From a checkpoint of a small transformer trained on Wikipedia: MLP 1152 tanh GELU, a variant of Muon for these matrices.
MLP neurons of a small language model. Each row is named by its layer, matrix (up: input weights; down: output weights) and neuron, and shows model dimensions 48-143. Each number is 128 + 32 x the weight over its row's rms, rounded and kept within 0 to 255. Numbers have three digits each.
After each neuron's rows, "fires before" lists the tokens most often just after its 100 highest values on Wikipedia text that the model never trained on; "fires on" lists the tokens most often at its 100 highest values on Wikipedia text that the model never trained on.

L4.up1100:154130119129084107142091112089160092086152080185215114087082101117133109175082158128162108121115098128138131105127121164134114145122109126086130167119147135082126128130096102109136195089128155156145184139150139102112120062114206086198160100126092139158125147136177140118135159161146136069
L4.down1100:083170123113145108143095139131151140162192155147075167093089136091131187121142122104130101164063127145107139116155126119094134112078142081139117130105137122090163120119113112114155090089098093136143104131121143088161152132116127105173113129111174205215096132141136096086096114052193138115
fires before: "\n", "-"
fires on: "\n"

L8.up227:145121200148100168120125100150189128143095150174070068169151101097152106119090148110150104081070151073157071124093133138150159141114152143142061167128141175157104100123129144112157144163089149151131146099115192181075128164122133099156142139125073122110126152188151154132140154075153101169
L8.down227:103074110138145132142114128133124127077132142140095108126094118172143104126124155128109111109078101173135108109140120144089125131155091081118172105135105102089153102129126072099182157115107114192114159140132106124109112122095132120135165116117128126107140154036129183087138141094108140149
fires before: "\n", " Year"
fires on: "===", " ===", "==", " the", " =="

L7.up677:183115131120101114118111158172099130151115151166088201144135157081113088103161104144097195151159135169209096139131134068113113121140133111121116181146158098160175119076121179158090177129077165143061135120167179109130093083210152153117080090091117114112129196134062101122184107121142095100
L7.down677:138098190106125163104085118152130141133115112095181168141114190134097097134109151212106126129120148123141150078130100124127107126120118147143111177137156148090101190139096135175180075150088166130075067088103155164066124163146133112146117158120102155159119125060103083081159166166147165148
fires before: "\n"
fires on: "\n", "'"

L4.up605:121124106098093147129120109100136146132106127129172189157166120087053156104118155089190154126131125158130111137120112176101128108144176093123102120165132131132158125106155144133132125127115141114096170123147143127132132147061111139160109130092157119120126163130129136171107105159078100103
L4.down605:096125196158111140141146067149150110137048174103155154131079179076110098097129181184077129156110143168174088121134164184128174098124139092105095117143120087101149157163119146117149151150090091122106198085152138141148065138072144070094121154113151112092145105105114138156104144151129093086
fires before: "\n"
fires on: "\n", "."

L6.up371:128126143111142157124072083171108146171107161099202183153137089116099163138127111122104119125082196118145098120117154116099180118134125137079119126102115130143105122139065182128141166080082096045136220115147062153160159121072129085181118122112081142138076145161112162111125129149157113134
L6.down371:134069087166114210118085091140133122120106170182107092142203149133116101183138170178115160170166170137183140166159153082132094093058178118137099128146146154079152129148109138085131104181185134103162124119124167143170141116146144139094061153104158147138121119130138088151081135181178160155
fires before: "\n"
fires on: "\n"

L3.up933:188142108098072160167154151129211104137095114066129144107150083111194173164121150097174114155150112091128160149097103080102132135105194120152169134174196147148134128153159162123141117093101161123115112078137098137115114185117047133146131128180157141148099157145125098127136052151105114111
L3.down933:187150152124088143141179066126114183162086149106145164122163178119113105091083154086123112118141102128160123101132118158202141156133176137124111157087137127117106144081172146088126079188140163088077119084104070067136105125057127150116107152120143110102099090124184103073155120212107145162
fires before: " are", " is", " on", " to", " was", " were"
fires on: " there", " There", " based", " became", "There", " Due"

L7.up606:104160146136103160150130149134113136110094175102134148186137140100165083107135173115171151084118099105142149115125132126135161148140155140096074103124096155124157162137124129119138155135088103110119168058140153167137126157151117171163101121116140130133106123143058113083136093135154128138
L7.down606:128053158179116136143127123098121107104114189122147139173085180066162146087125116111088090163119159146158151147122143118113161096097102101102120123128183101135134128110174029158158160132139153195123129112127149133145100114103146137157114085132119109106184121071074148084151142209145089097
fires before: "\n"
fires on: "\n"

L6.up536:121112132184064139135151135169152093142068168087110205156149110119152168131095190086176151145129074185144109174178176131107168058146159104103091133087171136166166167133133171106094156104144133130081146093093126170145142142105112152131073136063167054143139147131108116141089095103185087080
L6.down536:195101103069118088127061147108115078124105139110217157142077095129131148127083138108148146098093151206162122186105139177136126168154136083110192080114145114125124151112079095146088132140059120121125139164150110036120149089050143103183130149129109107173140164103118145193139089116088095150
fires before: "\n"
fires on: "\n", " the", " |"

L3.up923:109160103166149151080085164117128147080118153113131087124104050118109177148131159105151088144113148181137117096180110112100092111149131151112093120115115167113187121125091114189212123141133123086108134093160179103153138134099074081134112075140091102123125101144163097109104144071147119129
L3.down923:114138115145123148122120091102174095175111135165088147158123106121171156151168113111116159117093112193122146128134101171146131137161120137117129169058095124043100056124082133116095129134129120134076135162126074169200118127135124189126128110109162164102092161118135135109057158182122105137
fires before: " |", " —;", "\n "
fires on: " m/s)", "):", ".8)", "5)", "3)"

L6.up393:115156189079100095110113157142158062062098168117154139142168131073135156109103161149171104126110139174178120096145177134112133114149128125171104104111136127093142120095097116135139164138118160062132119069148134162131066095118171183186065138114139085110096147150148152112123130147134210170
L6.down393:097127140091167158158131132206148111076128133186126118155116121161116094114093171102193147172122130130152130071109132096123087149148087131117110100167051122147117138093180132092114161133105117101133181123141100143108120120094163045110119152150143119141108114097127154192133140210193128118
fires before: "\n"
fires on: "\n"

L4.up320:134049175082130175160051089129105113100070163089175151149067057143133096106086115130171114118115078128196077109102109153100116136111126141138103147090152090145128067133107114086193141155172129134144138087123131164145144144108142084117149134127136126120080117144079129163138176230105124091
L4.down320:139128125126153108077094178099133143067139092151080119148167052092090112102085134148095148120099143101138144163090124135128140166152058123140110127165150142102157161084177155084144140142110104143117135125058097116096104155077088136128182176103145176121107082162136146164107169176089160147
fires before: "\n", "-"
fires on: "\n", " buried"

L3.up762:149110142079093110121112150097128123137112130107141121094148164167098152089098115139146157160149100142164180092127123218122157087142132127082091110162081125174090140131104162140143138169097160136051120160127191109114108186115163117122123136056127119125154133141131130133124126215096124105
L3.down762:095118152134134146130116121113118152121154146129084138122068149135150145116179124095081132130078194123135139078130139159094148162160076106084158130137115093134151166148151149086138077104127128117137126163173147141121099153083062035072153187109104141124156097104118120094075146120106102119
fires before: "\n"
fires on: "\n"

L4.up750:145145146117078096171091114191110092134139111104137122114102144135171121197083145115158160123187138063100129112180132147119160140088143135094137128146151085124128125160143145107136142157154129094096120180149127129118140089179109053164149087110144093106078196178178195092202129094106097117
L4.down750:114120199101119138135086096144159123150108154105072193131173117104186079145145143163154123122136107029121184146139158158133105155111155148155158087119145082134145202138140133148129137106171121088120141128166134151134168177099110117134171090116104090165128138191168172102170145098207132090
fires before: "\n"
fires on: "==", " =="

L6.up90:105096152136094118131089128155169103135150145133122160125150128111143142116107168137138176142118136136087110121138198150129130097103191134123146128129078092129185162064100141085141142101120132072091164071107140096126146132117127092169142146099122094105119140145121154125090119115164090113
L6.down90:157104092058104132148111101088147109161118154110148079106131111171066151103124079114174083129090158121190101095155013141118121113131148148134131167112146106112159139135135100112119114084090100076153154173091108126133105164043145131128117106177061133135140080149124168130175117158161118080
fires before: "\n"
fires on: "\n"

L6.up441:136096178127128146142164139180142047130193097177142151117166162112131145132145139145131168110189125155186117140174177062139127097137097098146088137131082135060151133111078144105117125130105135141130146119144143136129140101156082125180101134153122105189125121167127128168164103125116081097
L6.down441:155167082156079143086092147105145186128093154112116127130120125192130147108142066115117078137089184127125150045172087127115103119113187161125112107093133146160084091152114156130159140102165116109143155153129143091179145128136096110149173197128170126122082139138131168142174125170142168179
fires before: "\n", "-", "|"
fires on: "\n"

L6.up999:153055100117123127152119140137116101077200139150162223071105199125158201157114100123099134115155123123075056088156136099105112099098126115122094069104098129106111094135124108115165101155153077075125178090094162122163113132151193079154125146116170089159116156150136128131166147125106128162
L6.down999:135116138174099168072140161143133127137114195056177148161104180105161172145117099102142114127145078180070111077126165082095077144112144139174079101135094169111148128107113130100096156131044168118200189141082144084173171133144158143151111079159158124173147113105178116119193156102121117135
fires before: "\n", "The"
fires on: "\n"

L6.up946:080109164117159093091096141119070109155106089138176100175131150112169144186157156090167094128105080090131098156093080143102161088142126103104117109089203147131071123091118129137133151150100183109115178107113196162125113147094174096116135133087135153113119175207112112148123135141077147183
L6.down946:124143155121096186144131085082167135049126130176125109107180073164157059155125100154067170171123101124160172156188154122084113159109158148096097102170102153102146132159172158195095099146203122054155117115110178158151109108139122103138114090151132148119122139127142142117075100039119093176
fires before: "\n", " ", " 1", " |", " 0"
fires on: " |", " h", " "

L6.up429:117088115151075118159103123129142085084114161149153123114144134054118093119109182115173121135114121118131077066148137142087201080149127148177104118140104132178166131184100077166154142160141125062102138158129165089124122103156172135150159109107108087115148179158123159142139090172128113154
L6.down429:089131150110162177121158184172148153132167158154162125137129127145128108150139176135127091124066083169157144054111206135155182127098120090104104126167149141185165119134159140116134172148070113112153155132162144144121100081146108136131140105167099138114137108154084103133141168112120170105
fires before: "\n"
fires on: "\n", " =="

L6.up457:131142120114125174152167139099117096098124131151172144143142103093098134093161121173153095105156089141130090120148151223051143139110182126089081073120127109118141097161147109123132170091088124113113179172118098156145167198089131107142091166152122080153158137152113137112138097126120056083
L6.down457:136083168108107115099155212156153171095156131147120094127160095128112163156092175147112104181118129137115105173122129176133108114182158136115197135064142128092149193117080126141148149164139185139179118130103120090174178088111188177071145119080084113116094132150165150108074132121133126126
fires before: "\n", "-"
fires on: "\n"

L6.up1032:173101126135132118156118107112109069148109139082146180126166114099089128139133164121144168125089139101128062082086158100111196057124115110129108104095102095122084125161137147125133130098116097132020128106119154219139130136088150148195120126060166119092106152065064145132133083193107106093
L6.down1032:079118110063191147125087154160100162123122128157121134107115119177091126093154129180068156107078136182108088129101130165147167075079133077069132170145157102108130153102173157135108190141120138035129191139156102152169113154111141100111145166154105105080137101166122099116108138117141074135
fires before: "\n"
fires on: "\n", " and"